config = dict(
    positions='rope',
    rope_fraction=1.0,
    lr_mult_o=3.0,
    decay_fraction=0.709,
    batch_tokens=262144,
    train_tokens=2072000000,
)
MLP neurons of a small language model. Each row is named by its layer, matrix (gate and up: input weights) and neuron, and shows model dimensions 32-127. Each number is 500 + 50 x the weight over its row's rms, rounded and kept within 0 to 999. Numbers have three digits each. A neuron's up and down rows have the sign that makes its largest values positive.
A block is one neuron, or neurons of one layer that tend to fire together. After each block is what it responds to, as a language model described it from the Wikipedia text at the highest values.

L6.gate49:574558457493501575480572555520560512531599494514498493483490469408492476539507519475465440458425457544482467449509462545600415474454500630428565510460436486445521559456479468500528474438468584478458525502457460574481439540525469457546478393548467498441333477559455555521493563435479585524
L6.up49:553555483452507545341524542513526472555483432489550484530485477515442481389483478512391590443580486494467475445530432524564521478369498510469478526505416509383457539586430450482558409476493542544504512538575529538490476584518509528459542417475524536485514520440439492560413477492441492497
L6.gate73:480471534492471460587477506504505546520516557463514555455562492449498541444596483502475426561581502485481548590498524491437493568499465491474457470477430450502543524454496520529466501497462522431354545396602585487461537470476462478491513494531549544557442581448530504491483415442455628464
L6.up73:479496454494438557511462525528539444538506518382441528466543498424461501504454549532470448497520643457353410537520454568568487534540498541526497548570557501528431469547510532445601489461554533490484516564501496572588481496482466523438512492454477452519474561462483407455521502553481479484
L6.gate111:601481617541436473415517515531500513499506453474477458528447442533393556437581402528430535489449494502536504501448474539506483408550466495537490524477560519572532508501442452505524570463538475497438413431542494475491508479368451464498522448508432495537487552360491456562501488506481458493
L6.up111:508541471485439559512535447431485493518534530547506556607565472441559550520433481519540550455495402507554393460580436515492452446423518521489425400427475471502488403485482552480418499560482519585501569486490415480521429424427455537404520481403550490441459528470491512514472462568558516528
L6.gate171:509601601460463477600437536480592443481472471423524485490518484533446494531469461518440605543535460508533415444524524507547546517510560504468503517531535430575587538516466536549525518457555515499512525396447456484447482511526506445433504489539499475477565499536590458484527485526531572483
L6.up171:574440436478531494473497477515608497447488592548528434429411527629524554495570556488485465558408530502399529562461491477466531498605548440432622473472420527495423500561486511509586542523494524473562543456478544534498549489553536559528584520424463511520425426505494518526531591547565502525
L6.gate196:508473544436428523493542549532469546515517506512550526473440414415456572424510467477489512487526444489508495518535516420502547514521392455639515515437474635485474494579509513408516394595448536453481535461421485507529419522407661520431489469567490453539438376523521455536599527529459437405
L6.up196:404550494623533531560424567538522560445490522522481421519452486490566488474546509577496516521461513478485491467525503523498546462544511503511446498578507543474440391452420633445530470419452534540407520573461481464545475468424551527460553504455539546476505500483576485492501551542446453480
L6.gate478:512543473461454582469443554538472504535455503506603435535611454421440501460513488501443511439480610546444497442514502569497449380459474516565387458400502594496501425560489573430506500456463551646495573409477523497502546429441471522469493401431493490484531471629457513629544468487526520579
L6.up478:480538485483574571465432499459558418512527558480509501318453471464539546519413439508567506456498526568488469553563539543568462537562545540490456482422578488510552475530549531518501513472411497511546528427593469547423522440436469490621535525564462453423499415452608520519509486542449495546
L6.gate561:483536423570434595590501539528526582427634559562595466449436389472545484528556517507534378438493445498408380529559525488435516430528519570606604470450472423517505527549496557532458530464513541588476531566494543518477479481508517470445522545524493477542562531491488550616511510465449596592
L6.up561:483415542465442458560471499590496516565550553435498450451411503468513554501482556512458469436558520484443422552587532536406447485559467496525500559515516449487480607437482510516541548546491443511526548552441625514439474585434524491520505507433502467473495472520476476505514496531543479471
L6.gate625:506477574443427548546478485461496448545546449432481511501552560502561450508493423505489514387520494429430475401436507554461626424556505454492445522556506492488499442471525538503494574458452581521549535505493538456520478426501460537435436510476477543527493539479466425538474466429485515523
L6.up625:480476600456423546484516515531470459458554532491495486414563468456563513493500395548472475469529513526504459503464539542502540407531460470573404500568488544529502513546566588388434481527562541526527449539570633546435448479434451487482496551497504463469474456442522586514454529578450481500
L6.gate704:534451495429491477529440511509443501564488466446450467403590407348390457432540524532486447504499495535462499543437473544468547446412469436499483518417543511585447557533503448535401521552543556576466511522472569376567520545471528511496460553513434508486486426415535475499538520471515472530
L6.up704:511586526536512559534453532486475482503485525602492421429582564471531449526534459531448499531452492456541532535513474488467470559502524489443606452458454503492502428551581487522447553555544555534504487546480539487480516479349462455494421419555499541477446450551555525494467509557512452460
L6.gate757:567471532619541445572571520569495473505512486437452524458497427532483547478517573494519590555632420504360457570607393565557469588487560568527519547435388492511469506549515494508469498540489546528570539582470457478497578514458454517531584454511498454498559450390495466434547523440581565538
L6.up757:533492547472428458538488499429539488512509570592501457465561478595473530528540437471482469494564473475539502460534561514470561498502479493546535474501438478464442483492499550507570475474461599532499445441373552404525456472452536581479513432523529533507481495575439496549537477449522466466
L6.gate810:462518421486512463567469493527489574493561452472503486423471482522365491547490534604522570501507577521448484508459434457536427474448509502467607460526509488509483415593431471516490479424483554518504532487484423510511524510548475467460480482566463470539422425518490538513493543544555499482
L6.up810:521480429498441526501515550444458527420534504475469522515452385481389491431451434470490430447477573509434439504563564525567485423456480553549547383584512540482447526554424547515463488592413556507456517448390459422511498549486504587553498533474439558486506482366559498500388508617531477513
L6.gate854:554479409515480485459409620475517430502580417410479501503532469553432411470568472510460451404452553453411424527494575472552528539549525552498443546507520472552546513574540486469541420448535547357443545558522535477469477562471469459505560407556540364579532497444638534551613505490454610636
L6.up854:581587474549411451413426537530565567437493503517537504446560504505498531528445539623480439461482559421430479531438426422473478512410574530461513480531538516527500513572453445500530474496477583518531491558583561486462473608546533541602521478505478503526467487452492570482521513531519536486
L6.gate882:396501489429539543518508497515571622439518543485576594479513574406513472546539461497480558446486504560498403474558519557530531458499598468507452500441399413531506426568456508519473425532555544544501433495487488558513436526470469460513506545500455616502490631559500517493514513547498568567
L6.up882:456588461496447539508473455433520472499450410433506517567436487504516490425435504471400487494528505524467483539491591496556574513429486553514451437470544515473521532567418604538474430463456483526493447520439461477449385467470481483461484537504499500527429587538498599578516473562484618518
L6.gate1011:459535469501490508582499570501609527521450518416542473462444605513569536538534446548464454504575433536484510513567565511423520541484561446477582575464529517487522365513472562494521508549594463448489495487536490433494497485495481579503367477415418497460459501499509471595518513483470526516
L6.up1011:457430491426441514637569592539489498433548441372495506474498578525490412535528500520392529434472510427441452526480369491512498528466518569542589560550564513510568455416418497490520562499514490513498499442536501559494497528525450549472472444467441542417558565450520566422441545409530409491
L6.gate1077:493509481459493560405547528473499477500454556453567406482534509516445477569485388560500475370527483484476467516556510520501468464474502496505484486522594589608441532506467522543534434476643479497500567532448406519487434453455487465461453473551525490478472478560451457449495516505510508509
L6.up1077:471549408488543471494580529490479510497455539529511473558485590479466480563544517443521461535439480502503570424540554502539389562459516466496533499513426498532518508461596414500524524523434453425525549563506533542423515361538424431445501554480515553472482451544507527496569501458537508509
L6.gate1325:488556465522604551552491442589465497501540545467464521517558563499614494404446369527505550560563555527482505532533485613529469588521612561449444539514546500488471484486495456524456529479465444494529393574474530479526451595547500575542442453568483512519454429444605453484577494503486504536
L6.up1325:501571551506541492599515507518526415419532476397506552442461507399459446537538611486517440422519506515515544491501477514511493492528536636493578499544414505533491502581523437565487549571522478623460521376503451451459524450456462516488486567490515569543540399489413508593526518517522612508
Clause-final parenthesis or comma. Opening parenthesis or comma placed right after a complete clause or noun phrase in mid-sentence, as in "the gens (clan)", "self-stimulation (ICSS)", "not an easy technique, but".

L3.gate1214:483523451510457518412450414376493484455529578531568482477483466533529573455504469504473566516420442496425474528456545520518486445509510451478441506395454507460509491554571548467579592433513403591536518546478488495438476498514554497512513502510663474468508507489552503546581553494517543548
L3.up1214:437584542422501548435458491479475404533568511508397541442468439482484547524496442449443519413504454542478500466550423596520509499497545538514624411495501465487537413384553620428542429507489537587512582445522557495468497459491591551543511490513500476513402504512538462581560509549555440499
Opening parenthesis after name. Opening parenthesis, sometimes an opening quote, right after a name or noun phrase, starting an acronym, nickname, date span or note: NACA, Bedlam, 1933–1945.

L6.gate24:544607467500537464529438514568507562483530516460384524477565484472487520471509507571527561492497483437470467538473427541508575482449564376426640459540480415409469508458524533470558539449545438507550524505443493457555553540501547543469550498480527445630539495431511518530482565484480532519
L6.up24:498396490566462543550508502449569451432519524407546467552571506542509570560418474497573481493484486477525521459558565496473465377458489473551519450527451499529513514504556524383523591514540458488401545500476582505578400587578523508506540499533490478502507426488530497469489439512552549498
L6.gate336:439533527511519484544481404492467376455531504546475574448529442490487488530502487551534516505428499605518525448477499546502498538568537495503545482510549533497456537496592520429593615560563503540560486518515513507495575572479431515438541538481498501469447487486445552520509534520421496428
L6.up336:529493505474522446546456521415520456414454483499525532489518437423528425488501471518457512520431527510445540494540480432484476539527596471594579525404446491548576481496500478448488527500547496443422531471465458581424557460483512626453446562496538485474438462491445494462496520476554487514
L6.gate388:543510577529483535461390525519457634503458521467442589435531468422470552522433501591550460548500524439506563526439550552395602535462449510447462551438468545457468522544480498438489538606487528485495554481459471538475596515614578531405422356533484481546508507543470491537496487486422555495
L6.up388:506535463523616497538488511480477542581418489503504537474495422622483556498535503507520490479547513474383444532521525413516482436522472489434550438523534480648476446552458457462503492410451454559465535447414524508486535449525396468565568444571528551488414494524641533586456506574510448495
L6.gate411:442525430461476432556535494481538486504420489491477460536567423486450500541502512530529503522531486553531459485475518596521492493519497466475462434503491471536476463487491560532430630428421598402474492537489520373462411505601406523525489557553576532503490426525504534518521426470478453461
L6.up411:384602486511565498401488457477581526460554463606555342498484469563540537557441559480545581534487525445452504482487447440399490488574474516520509580493584501477523517548465596487482490573532553454485499501386534431484446426458585516509599505448470571503608504485400555488489414473465481506
L6.gate504:531471501517566532482514550478506491484456463468505455458466422491439412347524533521508443563507539542508561516471504563449604426520442465576610585514545485468484600512564569499509494525560518451538462442470519477502545465531459400452483412496484579549584474472504538504482583447518543495
L6.up504:454557488465547516539501553600527510435526573447503476481515528435396514455502469512464566558483527502457538517452495437517519560507451469513532462572496467554604504488468418490559574543525493437558564508554560459623514418501576470471358555473475533511488433454490535590589555499501540535
L6.gate592:504540391459497599522464435558624549457444521482568479445567489457578522549504493561472493429551553552571475498486475555469489530549499482519513482556449528495462518459498471438520464444508501480427512446536539438524483549419489528539477511544486430512502503495448516484441533509516536517
L6.up592:539532432498449503518482503483546576482440528437537452451487455478534550454437554523485431442467570451567505590502469536451514537506444449533444514417475529365482564563711549496528486500583502421470498492493608534521546547482469577516465440462575528512538493442494492490602484529494429530
L6.gate659:534526464526471511520470372527598505452531480517439433534480562585473523507494534537517561495533492398601477555461417453515475495589499469433534505438432556586468424557431468601568535575488530495443542426444475436541460541523468529537534585478556499533516501532484521434421470439543529501
L6.up659:503490499532427544544559448468461595594510555515471405394487497499520472439495492556463458521491513582489442452486470535571504442448491541378468521564507518502464454521492472440533519417532524482539438447502411460495412562473518541575552527554436467522442488552430518498490485506560455534
L6.gate763:393477532531443520532551565372574507484527570496502518515474501507479429553442456510525546537513548551470411569599433612492496481575523484495502511481481526511463602586470498599420458491415522518440465532563512561501401518615517429489445472578506463441476524511481510546614538535478524460
L6.up763:510516464486544480533527483494447484527496530535514465426554485470457475584575462486492532608477507458496507491497570498533507564497411449426493501411477467459428509531561446463595510507473535520417580469518449420524540541480486505498516478526435454482413432489524486528480537579429552481
L6.gate783:517488492399501482472479484553487423501472509483515453451509544539515492523353443494541446499601444566527499466587576497475389509432548514499537438551523539559450461429506496492581416575516407480509491472498470598547536510504523586431491549468483450502490567540532605381475492474594491498
L6.up783:458499410420514564460548478495491477446437459532492488435519525484485390434527434563459499479566484448511495552546595472475483502371504442506518544460492463544448487454502496537638468524465535515552499534475468418587532497458487525570422519499469517552524509473517521456465488462519516547
L6.gate804:526464435505457513615490466465510478505470527489606498470563503478400514503494496619547515531569569410470518580421410435538473392482414618426499501553500505452528436516512514579512441558534505485564575450495523560444431486458496498435465411520490480485467460568586463586496459474541492416
L6.up804:494581472494456575436510476514543459503555586475476482460569488479496468497454576430554550508442510534468446524467538467396517467489555477445513476523470403407526504491417475543445415540496443561511466532541506536514575528496473600472457571451441468457508476581434434548540521575424412544
L6.gate862:548559577609445447514489600451535559461461581534512454481499535524475548482533474480504514521537529464426508473508448470489490556510420453531484522404518401587644607516553587443528457539531467510511569499441475450496481527449468501565519439479574569576552395552506443567564483503478514547
L6.up862:453458612486541563557481504560464432479411521482490531489583484443455480598463520461455510418511556525411434429534532485491487488500495465446527447423547467439442467571538601453572500469493456480452496549575467466413489442546437539415463521508519529522466488522454499522491465527546519527
L6.gate924:460400472509411476524471464465585612374528550507423513536540480508459488549419450537495458466473485505483547484554500468449548448509502493514458578422449512405441549593523502558422505466555497463599441427550467473523532445557482580398505389509517532534517547445469538478516538410542479540
L6.up924:491519544473523490471474423502549505514556528484521463528524515494547592542600440462507583512500537482595537488405564566463468459495485465464541487448576515376562497510479420554463378514538578534466503526509550507501478497454509469554549474549481495456442544451464503438505553488541489494
L6.gate984:498485547468487612510550495482540434499565552503474511550539443524489450461444478528467493443570449494406527486456520408503487520527530518514539545439580529456499583547554533485448602561582531467487451417539542481420550509549496458590564492541425493578529554521493525508502520412542570512
L6.up984:490465541404450559510524504420541461557453498524434501441535513530450465455457459506437526537520495452534501518581495592471581492491464419562469496523463555532461402457568501594516449544611474443471497469482565448499603359463498513539446495588484498547433544567418548469509520411544472493
L6.gate985:466554472482482445525535479482472525442440533486460486489423446485425507490434409524412493488535411452518400556525472442516516567413462374611485555555436561530539566427522476492487452469483500490564456486503437466487527551561410472532409546549460463550455467509531507516555524478513541499
L6.up985:509473482556483497519538577517442420482505447557516493609476527461525443464553519444463549575535417480353503523489544485505560497514521475530520578568539479491407546507567468529546518530496508415616513520555449508534584574510475557607489438490483564574527572454456416569514523554573476475
L6.gate1102:558505580604571541526474503518517476540517619507510518506457468535499524497505540472514432481375446489492493515552555536463552522477505444425562517454536502450518447539507523421499530543542577526444564482488457581561361585477448533582500480484506467520392526589426422420538573533467554492
L6.up1102:546437600484492470616385507517520523554529469457459511509527522489531504566538466594552489491521419466510545447537438568504548464545433476463472543453447570452538496515528493493586510518436515621420456583462512510466508591446428455566470482572458456528429495527554429667508531475550621512
L6.gate1129:485539513496486457421473466470522450596428534597573478476484533477390492509484454540503464529508495497581568499535430454470383545392441423429494578423452553629473466466568518480500404524485444551515515507559512537550556336469476584481480524551490506511467479543551507382625463495387456464
L6.up1129:543485512443534457493464453537526490492470451490472451444563566567489579456604487494487483447548497496486510620465615435509471494441554513519513511453485473503444425547543515441455490455516454416468568536442458414580541420499518573494544545538488508385468506453404590488559469479563537507
Paragraph breaks, split p-words. Fires mostly on paragraph-ending tokens such as a period plus blank line or a heading's closing ==, and on a word-initial p piece of uncommon words (p|eppered, p|arlous).

L2.gate61:485431475506515581485391479480530606522465548520473463440536485662475437510433546601377500583480436425580434414559579506521521553397470469500623440476581514491392458512545499460572526447605541577493495493486529465482504489557526526487482414565575529472531564505415520564428499571534439548
L2.up61:588485510510441459531545554477426465466518573527606554437521459511489502430515504469504460405514489433551368478421537499440500518560465453542460512544521498547504472442600488565557459498501423395527412539490575524493509490450562430515535556412509577478438526665468582457420446501613421513
L2.gate281:493628573564460467545553448502513468533490471517516535442470519480538463541496588591498574435516468477426501587495455460530480479476506490569472556475479460532517534417458430550514408483488559547489447431553520439458471417423553462501408513539560534477365494541504562552498475368460498496
L2.up281:448434431460526497547418555414466518581532511579518497461500517538440530466459488490489412502534434561523495353484501471472511539526531561502518390439544549519494496544493544490518479510593489573499591492471442580532435425484530542560469423445560519540520533514513577461466553546513377487
L2.gate453:527533592456556472555468481468500363514536543461454458421536461478487519561547470378527500512563483463457441547543434586470586419530389452445459469534545543509440467567473615492534433569501492471513374479427495453401533449446530582421504527537480540493393506491444499501495514476494437489
L2.up453:508537536473537449561387422402487521552534485453491434543427428457541489544530516401525478543513554459478449532445543585532490554437460484521551592543561485529435526526446461519474460487494613541375473494535534548447531503500491432442435533486498564479467482498538479500542457433378461501
L2.gate1014:511516448601552542497614524476575570462492500482555462415474549525538578605477514570506527536445474486495485501545487438491446560449576459557535533498466565519459524480436512508493432479497449484526505513444542588483509494463520533468479502496557550567501520577528593517487471542474570404
L2.up1014:444487430494459519607504541457529403443477442501478449551534491511491463534515533441509342475502488434467453467503487536463506490543418471458417628424526498474507574421578478524585483504510421490518390460530491502494444516400513497491494482585441540579474497502508536440607593497540530534
Clause-ending commas. Commas after a long noun phrase or clause mid-sentence, usually followed by and, but, which, including, while, as in "scoring 17 goals and 23 points, while".

L2.gate121:465444505592494347538534453519524529519579487496530415542529494513401624439560556477523435558489514489413514461472457517488472564576477531496540432523441416555483494441476463518590503481647573523457540512514462420561481450504519502486484586494524477476491522504404524456614494490535522436
L2.up121:506516450568471543416493595511442514496471457573538393407534498510539541454615473516423456502551517426452569516536465457555488545487503465619520530549506505454468520527474523519565488492552434527358600518532537406549464522527557455467560530474537588480504476452525568513509492445446483426
L2.gate717:428418524516498469467539538479513416590602488586536564454516393456407425499463433441525445544622554518554470551436509606496504556565513543528570526556497500459495442523471553463561490443502459485406501456545450336595542452460586488567494458587458562463458586463427522498581434499467589529
L2.up717:507516515490580519449572570384436533562481524489536379547469539541564458570477433531559415531506487519499433467482461452565581546375451449465548549502520477498533527458513442456416529459523565508434469488506563477535509502459532493472544533510501542405526549516431544512431521537521478543
L2.gate883:465482429501489472477568540506584541446447521590585428482496462432497559548467533477497518576484396502473561519356465486499494499511511484528443466450510480508488534535552507496564499506547469580391552563578477480550509537494598517470565546510506590535516458443468474483479476489557525531
L2.up883:464488486465508499547473535455553575451502494524581418523541477472472529501595457548490505577531533518441458465424510607537534539476480429524511373480510552468521459512468513516535488493499460453578520468609453399451535541532520434524458441527462464474474393450440511537482383452526422479
L2.gate1271:537433416473415508498631467460611504439584372507471511466478503498502481525472500527532509478531591394499468497520464489416568454544467580527471515479538560463525473498509539369481498573449360545523531575543555500522458441477567502531467509507609539547526514497528503534412422527417580476
L2.up1271:491565484546519539555462513476541544480503542508484511565523510454480528456534479444534487439560526603500484517429475537501498489547484633496586537430454596496576627449517615477476574447515471517486507521445501435528454446613533490470533394424539454485442461488487513433483550496517483406
Noun-phrase openers / "An" starts. Fires on the first token of a noun phrase: an/An, often at a heading or sentence start, or starting words (Analysis), plus numbers and size adjectives (two, three, large).

L2.gate473:464539463523438462609551469475510449497527456575549598558484459542490482416599523514572466542568544462472547466576512490497604614421585546517478504493581547514479519450544408520510453447521533487451561557436515515430503413481442532441490424530550528536490468568389488543455531572440547487
L2.up473:465468472602496451535461410416559483498512481493513513481497526485438560547448615595420541542487522516506640496540512463489641518499524374547537513525381461410459553543481439451589478462490465577481545498478504552389440524489528520489577478491558557540437482528462451541428562385491489461
L2.gate802:468383574527434511503514349528476479481492427593507558538574526565466443556527588614508568595553488640445636450571484506586531477476418497534512459548494481471492569477520537554569542541597461532501505525517525496423478462566385422474457499538538611469548482492509553494453535438464515473
L2.up802:506531462501560501436502408480445461421435492588555546470497426592535457460485480538426542535502559558504594505507576520458537469483472516511516509475485545536448501514435414494565532470474468515485406530452461481436551519510543508384497456541480518463563419515452591472469502446445480446
L2.gate928:530505462528578519515480484454521438474464509570534489518398427398554441433520481449449564370511484488510526489493523490410563529500533483599540460508539479462474594514504478472506500525527531437462443375553520453462443557489459581487528473511548471495505525570466525546532566502482534560
L2.up928:518495428423552487464469414495527500442507519498472464581374589374546483512436495629550545489456462510457478546582427488440489481433508572479552474478490430499431455508458485512632559533518618464516563510466354495501431532420567487548402502516516445518449452550406498542434484505385441497
L2.gate1008:416477390491464504483396521430506492485512513518586546426412560502488506462445574506499413531492658550422620433565484411477588545463472453493440595480536535561470500404548483467492418533569522484485493564446459509547484437540524561544569544526521468461462438524436513517471506448540471481
L2.up1008:526517471401470438537455542492472579474504520512517395524451553438604418467453486511519489502541564511429403443496519536476572501479535526577417448477548468469471487549543551439467487483477533490539556406507532475640551525499451565495551646520522479455497492470466522490460512464522353491
Paragraph-ending double newlines. Tokens that close a block followed by a blank line, such as a final period, a table row's closing pipe, or a heading's ==, at paragraph, table or section ends in Wikipedia articles.

L6.gate324:471519506580553451542474490544441425504448385535582553531589473522565513547485573553395425531483541560508511495430500526521499484467414555452496509576588465532488489467488612448530484536561600494449419552592461551433609485475414432525603512539507511472492487564579483492433537504519515572
L6.up324:490484508507502438498437503545476585567504529457599472503511533514500656529535547552458478529544498482524522528609539494479542535510516520427497465487455535490431473465393553465408521518553500544493456554487526439636465511613476540526392495494474533419504507494515544542571540465478487494
L6.gate354:466506514443440451510468534525432477500545526466522428480474554495489502545406550512534476440575609531452588367521514498406437647469502514498399464585490501516523479427482488478474567470470553428500551430439539496562510589526526518562418503549522554515436534592468512568512505482462461498
L6.up354:520517519466466493530493571468486515514495507499504372395571468505484464483519413415467502490521503426489426482528480488451556491463427422395490449569436445488514517381444582452497535617445479501540512466521556584475542464502430528423516551478552511418495560530527523571525587494409442573
L6.gate432:507611480503527487551421511510608446498414450537481529399569568537517533511558510508581478472577525490462552475468589599539564415581562442504546480524535449497476435521423610470506458516498484551574431368524504459536465475499424459568552577436444526530479574581561518548583412505496542399
L6.up432:525463397465452509506407499513454558438465529515550461554488547526526480550503518484483482488372450550535442513535575571502518457474524540526510517519530390467498528481466594429482409530515462599508465534538491545559443578475504518550538448554417606550487536564574429521445503545507445420
L6.gate445:445492456506491510517472489494461477410489427560519489441455509494540473459423492480478528541569525438467449456402524523418444472528506524580332457501504514626510467513553448428565503472417523537500505547475521493514527454445496499497508532488548449601547510546473525438518505501520469479
L6.up445:541517491501387513488508519518512504521519552554475453580477516504487513486483496461483528502514601405416534587555546429599518505525521585487538461615480509494584479416425549476535540517467514571529523508447508458643535577555494536567433445482485504524603571571572505579504475440521480448
L6.gate490:510418516457505528559347555404499499528467559545511471525521463482388459495478496490531491505598587553510495541516559479526572411489443504484562532480447447491496467588488496413574586487508496486578452498492460518592378472510527496469579497518530530537488497437483442523573417523486531543
L6.up490:465408490502533550511572661443541578474445455489559448445493479540493519468499485539506388384534451427498539505481531453472362491537507449422561489496405475518557437488459457501526630295431480519487470427489420457486519414475480580510594440384529480543604457521463461446577534556520520596
L6.gate665:594489520503531495511520448508543568526603548517403449484575480473556454413517515516459516455491512558468524512465458563451539452595422522552487505412593487553494508509479529445520485544526444536516511576438545498623525526547594502452428411509465509472428542533435485496497483482494430606
L6.up665:581431516526445482546456558465485493482470521548502510491541552433474459400452494491548531531532545469482510535461539570463407400513465530456553479537536525466550397535557427518486601496550509526524488472545544499475576514399466489597522479465488512524500528549488500541444409438500535527
L6.gate678:491516498570476476460457412464582505442372476516443506503532500469569473489425462463544447502559484494448503546469486480594525457485462469491540503469488508525568506459409501421541548601512542586539489526452480452468415505468517596456527395496580530554403554547539534537446566486465525575
L6.up678:489500482543473566600433535516525577463597456477544537517510339416450419541504543557522498540431537580577475575561536436517439453458489549433475468527533528542465541475411508415420415551537515479563481473438455528387467466462444499618565503495489594526491655542417534499413458469397480568
L6.gate695:478497492497566452517462537444506509504459544440411404527520411460538550523496538550471499473628472491515424511439516513456561516457468444471597452531543457513458384493470506504492539533514488543528516498503549572448483442449454589474521476485436564557342530503445543573495555419481539578
L6.up695:451582561456526481576516512498561508457517529526447353488540488413474478508471534569480493509544503525515450526519475471419460537479461503477536603582586373544485484506418475612433475406504429517529454520484467496433546444527554535571587488582486529488512582532493548544489459423496541528
L6.gate703:505546479434541470521483546479483606457481562435410505455538540456494484486451436525630577568520524488447429606406495476453473507409587514614549476437460492417367405458479505434445513475542620545501537464469415496451490539502554552483430505555472537519439507533445555558528478537475407573
L6.up703:459474515597535508447508524375522541542504565515499482496546605432547483486453474497535551557615478469449467526526542414471518454476490512462488438531438514464458458537529491538530522557499563457537547473600557559485451530536583496523572583486508600440444602484476497411457531373464469472
L6.gate712:452528519496547484528497475458572542476540525494540563562517458503532464428478424510522497552520539446501522514477485504524533506495546497523401437584468464593586585441518527502490470552496431560456533530470545431547572436439475459490464499491525500517425434424484560582419494552482536534
L6.up712:468478499519467452531491563448576522484475497510501532535535479525546463522526428454435483431514432542518545512493479474479498485443528562623541477570507517558424467438520502463520429537505436530533405540513506405560535418489505605557441462504472503467413396426535470529510527530459454573
L6.gate745:581532498505522451419487573572587446518416394482491513463503594459439470540430541529521543498552570563515463605519542539467433500587529466518460476598490457515391525521431528475523514436482563527486568435538483506484510570483476483412467409477520471565541498514521495375478560475469536439
L6.up745:515488540504507465404473584601535582529395540567542461474581593455522516565524499542472478515488497570486410479473547506539431481562542618471469467603483543492533512521428508472431481505495538594583509452606478430537388560566457523489585407577501469587489523558498543531468527570478549510
L6.gate750:389592489474442529583496477499548617513546483433517453448513535469561475472541483560534515532490506542493436545539549522529532459532463487537565498501511460562511494437473566464457526549476486560491493389485501502451521487476558512507565488504515671457456521603518494501404496445482499549
L6.up750:486484563501461533500516469428501593409493528461483416513574537458485469481513487572559475542525438545381578587419445446478574414361527528423559477545441425397506445404533447499465517488496507552467469504512469507504500556513471588562497494517520425485418428512528565463602538437520401567
L6.gate935:486474448441544508499504558449452513641536518513527566555472487539460508470477458530514469535501462492478498443466485513542444447526537470516412578466477514477465468492555503464444507578486470485550393556467517546473464426531481560461465607446579619505557524495553469479510582434465545553
L6.up935:389610474552588558431571520476556523528503530565461474499548386559607508546535490550506529524425536561424511497547487541607464594476403471527407477566506469482449456608512536565458495630518450433456466545428504429440433432518476541449499570464492501513535481516505526601404509473543507509
L6.gate997:446439532397540454520542528498439591445473504538519468466556537461522415455421469496438517507524500556512505527499455493456508490514545495423552519612489519437553529556451409373494512514471500524485513508514495506493494500496615489547470423535468554501499429551535559539516531444476474592
L6.up997:519396481451467535415610502507536487517508548405505419524533508547576444440551560483480455491549529588474501480493502397498475506491569515595553491526456504532533457477450477492552441490453432464444525548466425547510405386606422541511563453493474550447425496558515475551529496520482510503
L6.gate1196:482447591429514526495522569458576535446438517469480526564498472435448410536605581531471517507520384465521443473455484531468540397447508450503587546488449485588565417510616434483493555580499480558528479615565472530467468511496463534490505577440505521511474460591507511492524487473540491518
L6.up1196:460496566501496500539437530494467466477504492484517463502471494582530486502381538532511446519521458520470510450476545487399479510387500461551526586542438518539503552530466557544539453552556507449578474422507485503512506575472610519481487481462493523458462479478463566462433575494489521564
L6.gate1265:414404482416519421569541573443499561456437529538553556473507437395437479543457523506395512578465507488566449575452500436546478592408488538448492406532551546454493407520570533545552520532493547520495541457488540490560430573455493479506584432452432487524476519466518483506555542400462579493
L6.up1265:581406443446466513500490479456590499539494459565418568507555564514530480486496457473528620501495373494405512460475483483499559416485525580486413386476489490489490556505514488466433510506451504468417425533553456529505568514501545413456474553501427442461471406478551444479504474481488504519
Indefinite article "a". Fires on the article a/A or an in mid-sentence running prose, e.g. with a murderer, a bit of, a day; also initial A and stray the-word-pieces.

L3.gate503:498491502610465517513414536499501524397477544540535475523413426432610441502469465491477459498584476563483467453500510462472627519496552521431413609533493536497465510420458462513498444523502483523557504510471504554422488485499536472547464511514501487506459506522450491503439563459485563421
L3.up503:462518514494553511565486442495422468529505483521485529467544450424631513547421421467530430443495554508542552476475526493577535526659511555483553611375476546479464599456541537483447466535521403451466426540453499430484617518526515564488478521475505523496424587567498537602489422510433548550
Paragraph and section boundaries. Paragraph-final periods with blank lines and closing == heading marks before new text, plus phrasal-verb particles like up, off, to.